config = dict(
    num_hidden_layers=9,
    hidden_size=160,
    vocab_size=1434,
    norm_eps=1e-05,
    rope_theta=10000.0,
    rope_fraction=1.0,
    bias='none',
    parallel_block=False,
    extras=['capped logits'],
    learning_rate=0.00189,
    weight_decay=0.13,
    warmup_steps=338,
    decay_fraction=0.736,
    doc_mask=True,
)
MLP neurons of a small language model. Each row is named by its layer, matrix (gate and up: input weights) and neuron, and shows model dimensions 32-159. Each number is 128 + 32 x the weight over its row's rms, rounded and kept within 0 to 255. A neuron's up and down rows have the sign that makes its largest values positive.
After each neuron's rows, "fires in" lists the words (lower case) most often at its 100 highest values on Wikipedia text that the model never trained on.

L2.gate139 [129  76 143 111 119 217 160 124 109 135 135 147 128 157 120 105 123 113 126 158 157  92 141 128 106 121 101 113 131 132 128 139 206 125 193  81 130 136 142 155 124 128 120 141 136 169  80  95 159 106 117  85 201  76 130 128 128 151 154 135 214 145 120 126 164 148 195 147 154 110 129  37 159 124 104 140 119 123 113 160 132  61 127 126 172 198  90 115  98 125 161  71 112 103 160 100 136 106 118 167 155 138 139 153 100 174 106 179 156  38 163  95  61 140 110 125 151 150 142 130 161 115 119 161 165 151 148 102]
L2.up139 [114  90 123 124 175 141 103 106 157 117 158 143 118 156 152 123 109 156  78 205 129  90 124 154 115 136 115 160 161 130 180 112 169 112 172 134 179 114  93 153 109 170 228 179 178 149  98  95 143 144 118 144 150  60 113 105 143 105 191 163 153 154 136 169 118 151 144 121 113 154  75  61 145 110 149 180  70 127  73 198 140 146 111 104 176 108  93 117 100 126 124 102 115 122  92 141 109  98 152 115 156 159 203 152 146 142 110 145  90  99 159 120 113 138  87 188 171 151  93 131 107 108 110 187  73 127 118 104]
fires in: "with"

L2.gate168 [ 86 109 127 112 122 128 122 104 218 116 106 131 152 148 151 113 129 159  88 151  85  63 124 140 129  68 162  81 121 113  81 134  84 107 122 182 162  86 161 117  96 153 111 103 183 100  73 141 103 162 142 119 125  89  91 131 124  73 193 139 148 152 132  87 178 124 130 166  95  93 155 114 163 131 138 175  84 112 151 160 154 150 109 148 142 166 110 123 104 151 133  92 117 162  68 154 161 144 183 142 114 122 139 155 112 179 107 146 131 113 148  81  73  96 173 188  92 181 132 136  94 126 127  91 112 134  82 178]
L2.up168 [114 150 136 129 137 160  97 104 138 150  59 116 123 143 170 114 126 158 149  73 137  91 132 158 149 106 131 135 131 131 134  65 161 196 128 162 119 160 126  45 109 189 114  69 104 144  57 157 132 197 191 111 160 154  80 137 126 146 162 138 164 101 126 151 147 108 128 118 116 151  99 149 162 151  95 155 159  99 102 140 129 142 125 100 141 159  49  88 142  78 108 150  79 115 137 123 159 124 132 148 112 122 185 131 119 134 104 103 157 132 108 191 103 126  94 100 112 156 205 124 151 105  99 100 104  81 115 126]
fires in: "and"

L2.gate314 [120 138 179  75 157 152 175 138 188  80 100 154 158 119 147 120 125 125 116 132 134 126 131 179 155  60 134 130 127 144 119  65 112 197 102 135 109 174 138 106 118 179  52  82 138 118 152  71 132 158 146  67 158  77 153 161 130 131 148 140 134 195 106  80 189 104 146 142 150 136 157 103 201 130 103  85  99 119 119 163 128 102 158  69 144 124  98  96 174 144 102  83 122 204 121 131  92  96 153 186 104 162 137 177 114 130 133  86 159 103 112 156 153 116  87 103 104 121 159 104 164  87 122  99 193 156 141  67]
L2.up314 [ 77 123 149 110 163  77 136  80 204 126 132 182 145 156 130 127 102 191 105 136 133 105 105 143 137 103 123  99 171 193 124  90 120 171  94 130 184 135 144 109  98 175 127  78 178  96 186  97 100 160 176 154 111 103 151 155 144 125 178 125 153 168 131 108 147 115 114 128 187 104  90 142 193 123 208 135  75  79 140 119 109 171 128 134 148 122 158  71 111 150 130 145 131 167  84 196 114 135 138 146 148  68 142 134 129 143 136 121 158  85 151 137 214  97  87 115 155 117 106 111 137 140 118 121 174 117  94 125]
fires in: "from", "and"

L2.gate136 [119 143 110 125  84  72 159 170 119 124 116 153  35 127 133 114 130 196  70 173 122 102 131 140 157 149 118 151 186 129  91  81 196 131 214 114  63 107 112 208 171 119 173 125 121 115 122 114 120 153 180  61 118 160 174 143 127 107 103 133  94 124 140 150 156  88 117 168 180 147 112 113 131 176 181 136 101 135 119 107 147 142 104 138 141  85 148 108 117 177 143 125 147 136  94 144 175 132  71 103 120 183 102  80 189 116 101 104 117 155 130 182 153 115  99 127 139 168 150 126  82 127 117 174 145 137 135 140]
L2.up136 [157 143 117  71 156 126 113 116 102 114 118 106 109  83 151 160 144 105  98 164 132 160 144  93  99  79 169 116 116 161  71 152 180 171 168 108 152 148 186 153 111 104 103 123 143  92  41 153 102 116 146 148 109 114 121 161 109 107 160 154 146 170 151 129 110  79 113 199 129  99 102 126 146 143 135  49 113 109 135  35 100 110 125 151 109 127 196 120 119 169 159  92  94  72 124 111 105 119 150 155 205 122 176  88 127 198 113 139 132 123 109 157  98 194 108 101 162 135 112 175 217 113  96 172 116 124 184 128]
fires in: "player", "leading", "playing", "football", "players", "plays"

L2.gate72 [ 92 100 154 117 169 109 145  75 138 177 106  83 162 150 153  95  80  94 130 142 125  92  70  86 126 119  65 179 105 167 163  94 100 157 101 129 108  84  99 129 174  97 144  86 147  87  93 132 111 151 115 168 130 105 163 117 179  75 113  65 101 166 150 112 126 146 189 125 166  93 127 131 147 197 128 103 107 116 102  95 151 106  98 212 127 105 125  99 121 154 140 164 145 120 137 118  57 126 135 207 154 156 128 169 150 173 150 106 146 149 121 177 154  76 125 164  98 137  76 150 121 133  61  86  59  81 125 155]
L2.up72 [155  67 140 177 136 110 104 159 169 147  83 129 126 127 144 111 166  84 113 131 140 190 172 104 162 167 156  50 163 141 100 160 137  79 127 121 139 124 148  98 177 148  97 109 187  98 118 175 129 177 145 170  61 147 131 180  95 204  73 133  83  96 146 107 134  88 128  97  67 127 101 163 128  93 168  97  95 105 105 194 122 146 159 187 128  74 101 115 188 150  95 109 108  86 143 154 131 167 163 128 130 132 101 114 117 108 164 102 134 157 134 107 179  81  96 187 134 154  84 114 105 134 153 139  93 134  70 127]
fires in: "of"

L3.gate294 [116 174 129 122  88 142 173 140  96 145 101  92 122  66  94  96 105 116 161 132 184 108 120 144  41 135  78 139 116 175 169 100 128 111 116 154 100  47 112 134 149 151  77 141 117 150 104 145 112 116 118 103 185 167 125 153 189 106 105 156 140 132 163 141 142 133 136 138 150 168 124 149  95 116 123 113 107 122 155 157 147 126 115  44 125  79 124 121 114 119 140 125  70 155 138  48  81  78 138 131  76 175 102 103 144 133 114  76  91 106 164 155 124 190 120 118 100 166 152  97 174 118  72  87 151 180 156 141]
L3.up294 [151 122 140  85 112  46 116 153 109 181  78  95 115 131  67 127 144 150  84 122 112 142 113  93 153 148  97 175 198 138 166  46 139 183 127 139 131 138  84 156 135 187 120  84 172 116 135 100  97 119 118 146 103 164 155 160 168  69  66 158  99 129 135 125 115 155 107 175 161 148  90 187 121 119 176  82  78 104 111  92 135 146 103 125 108  49 149 115 142 127 175 177 133 162  89 119  70  91 146 107 107 171 110 124 120 127 177 102  99 156 119 173 159 148 144 141 110 135  90 146 122 137  75  93 149 191 139 141]
fires in: "party", "w", "states", "e", "state", "n"

L3.gate277 [119 139 106  40 119 122  99 123  71  95 138 110  95 146 160 135 114 119 105 170 150 149  94 146 167 102 105 204 137  87 184 113 130 110 138 129 166 135 183  50 151 146 138 130 130 106 117 166 137 148 101 161 142 111 190 135  80 118 155  55 109 112 134 150 108  91 179 149 130 112  90 135  47 105 131 141  81 105 140 122  86 130 116 128 123 114 178 105 148 185 137 116 173 115 129 170 152 166 178 122 150 132 144 112 130 109 156 141 133 101 129 139 108 124 151 142 180  94 115 131 133  83  99 184 157 133 158 201]
L3.up277 [134 166 127 150 124 139 131 111  92 141  55 147 158 140 131  98 168 110 146 113 129 120  92 123 131 146 129 106 120 146 107 146 211  59 106 168  99  97 195 178 173 109  94 108 118 125 121 124 107 136 141 131 104 143  84 119 121  82 138  83  83 136 188 135 138  80 140 139 155  85  93  88  99 167 105  57 156 128 159  68 126 104 215 140 123 142 119 165 102 118 110 116 119 100 141 138 156 120  77 115 182 166 129 164  93 122 137  81  57 107 123 135  98 104 153  60 111 198 141  95 111  70 177  88 177 105 197 136]
fires in: "was", "is"

L2.gate45 [123  79 134 138 124 144 108 134 179 116 104 141 160 148  70 126 186 161 174 100 130 100 110 128 112 109 103 104  70 189 115 148 127 192 195 140 140 119 101  71 134 106 173 129 142 144 106 127  99 107  84 104 124 193  90 131 183 160 158 144 135 140 165 140 118 103 131 177 152 121  77  75 130 122 118 146 116  79 150  99  60  64 165  73 162 135 154 150 144 161  86  92 145 135 188 143 104 125  86 185 110 175 115  91 146  98 103 171 171 137 133 172 141 141 152 124 137 111  97  79 136 127 104  86 131 173 114  75]
L2.up45 [170 163 146  99 119  84 180 110 126  91 143 100  81 128 100 129  89 170 188 104 118  75 109 117 154 142  43  67  74 109 125 172 101 137  93 103 178  99 144 104 135 131 180 134 138  74 160 152 141 162  67 110  89 117 215  92 118 125 111 132 142 118 130  95 108 193  77 171 117  74  19 180 113 127 151 139 113 112 102 151 141 136 108 133 136 162 116 153 143 113 120  96 144 116 205 161 138 116 110 130 208  93 101 124 110 124 140 154 142 104  76 147 135 123 125 137 132 150 107 148 196 145 105  95 110 138 155 144]
fires in: "years", "10", "previous", "religious", "various", "12"

L2.gate90 [ 56  88 114 148 104 148  85  82  74 146 115 112 160  97  75  97 184 175 127 169 101 144 156  98 114 145  66 168 113 180 148  89 113 107 142 158 138 138 149 143  78 128 173  89  93 146 116 133 122 127 128 154 117 148  98 119 169  88 119 131  58 203  66 108 132 151 127 121  89 145 113 137 116 106 109 107 145 139  84 132 192 149 142 142 162 115  97 100 165 110 125 127 151 157  88 119 125 136 119 236  76 186 155 210 170 106 121 122 146 114  90 113 111 128 138 127 111 147 152 116 132 138  77 124  82  90 147 105]
L2.up90 [115 103 142 177 115 185 124 157 106 139 135  68 148 156 157 132  60 158 107 120  94 163 138 177 132 127  84 103 105 186 137 114  92  98  60  94 117 113 145 156 147 140  77  91 164  84 162 117 202 108  98 126 152  92 184 139  98 167 161 130 152  98 127 129 146 149  86 129 108  75 151 194 169 109 108  27 103 145 124 173 117 137 123 152 140 104 132 121 148 122 115 149 157 134 145 141 138 158  91 150  91 176  78 199 135 100 179 111 111 129 153 146 161 122 115 158 168 136  72 107 137 104 143 164  98 138  92  94]
fires in: "of"

L3.gate387 [138 141  96 117 112 160 156 128 122 143 119 147 176 139 127 129 196 140 108 137 158 134  95 139 110  89  82 100  99 181 134 178 110 130 169 174  65  68  90  99 154 115 148  88 112 188 107 106 189 146  50  95 127 124 131 110 126 105 113 110  92 139  65  98 147  58 131  77 145  91 115 114 123 140 113  73 181 174  89 167 127  90 114 163  95 119 143 143 189 124 116 129 130 114 119  90  96  73 123 171  93 158 137 148 138 145 185 108 141 119  89 159  79  68 112 147 106 135 105 105 141 132 135 138 216 162  61  65]
L3.up387 [ 62  72  79 150 132 125 164 125 120 144 120 129 141 142 137  49 153 123 102 109 148 159 103 133 108 113 112  67  99 170 129 128  85 159  81 136 141 102 127 139  79 126 136 139 109  97 127  92  86 124 166 127 142 163 193 118  85 132 131 104 129 172  72  97 146 139 106 156 105 145  94 140 128  91  93 101 105 111 142  98 160  85 103 154 113 179 110 166  46  71 133 141 142 132 131 121 134  60 113 165 143 117 176 155  92  85 145 130 162 112 116 109 132 111 167  85 158 114 161 153 117 169  45 135 103 111 150  82]
fires in: "and", "or", "10"

L2.gate32 [123 139  73  93  72 166 144  90 120  88 164 111 121  87 147 118 106 194 113  96 154  96 151 113 122 126 135 130 131 136 119 122 141 153 111 133 133  86 137 127 134 135 123 117  59  91 100  85 104 156 135 110 131 169 114 158 152  95 178 145 205 140 157 224 136  92 105 125 110 160  55 113 143 119 101 142 129 193 128 101 148 154  95 115 164 132 151 131 152 122 156 167  44 169 113 109 155 136 134 133 117 155 120  84  97 110  95 136 128  23 142 145 147 137  92 125 150 146  32 135 176 132 135 112 131  80  89 110]
L2.up32 [172 140 111 153  69  96 155  91  95 118  98  56  83 156 111 135 152  77 106 114 107  51 106 132 125 132 120 160 116 161 189 112 120 162 130 141 144 107  46  85 165 140  93 105  80 133  88 140  96  87 102 142 166 171 124 136 153 143 135 173 123 120 168 131 137  94 129  96 140 130  99 120 121  72 173 123 111 167 106 138 104 193  70 120 121  67 169 154 163 139 140 127  92 107 136 155 123  81 100  46  83 139 129 129  95  76  76  82 152  86  99 184 203 139 145 100 130 162  98 115 138 178 160 155 178 102  67 138]
fires in: "n", "football", "hun", "presbyterian", "sexual", "w"

L3.gate262 [116 102 110  97 125  91 150 130 114  88 168 156 130 146 188 113 122 108 122 132 143  68 141 135 111 137 204 153  97 144 153  71 125 123 122 132 111 105  77 150 176 148 112 128 128 141 149 130  96 147 105 208 207 139  98 177 119 130 135  88 151 116 143 182 158  72 142 134  87 147  95 176 136 133 109 119 131 113  61  86 146  91 105 137 191 162  66 111 162 210 111  76 105  67 154 131 104 149 141 157 111 129 153 121 156 149  90 131 186 129 137 129 108 103 137  91  83 131 102 153 156  90  85 158 109  91 145  96]
L3.up262 [150 139 145 104 130 113 176 139  93  90  89 146 100  93  96 112 162  73 221 156 111 153  88 109  96  75 122 117 149 102 115 124  84 138 171  94 110 182 144 120 118 110 113 128 152 146 128  74 149 143 159 130 130 137 108 139 112 127 118 165 175 109 149 142 121 149 124 164 163 173 126  86 198 136 161  66  85  89 170  57 124 120  96 103  90  96 195 181 133 140 149 191  99 102 132 124 178  86  90 122 161 151 133  55 162 183 134 157 142 123 137 123 129 179 185  90 136 162 169 118 151 122 177 130 154 152 194 136]
fires in: "4", "appearances", "player", "loan", "players", "3"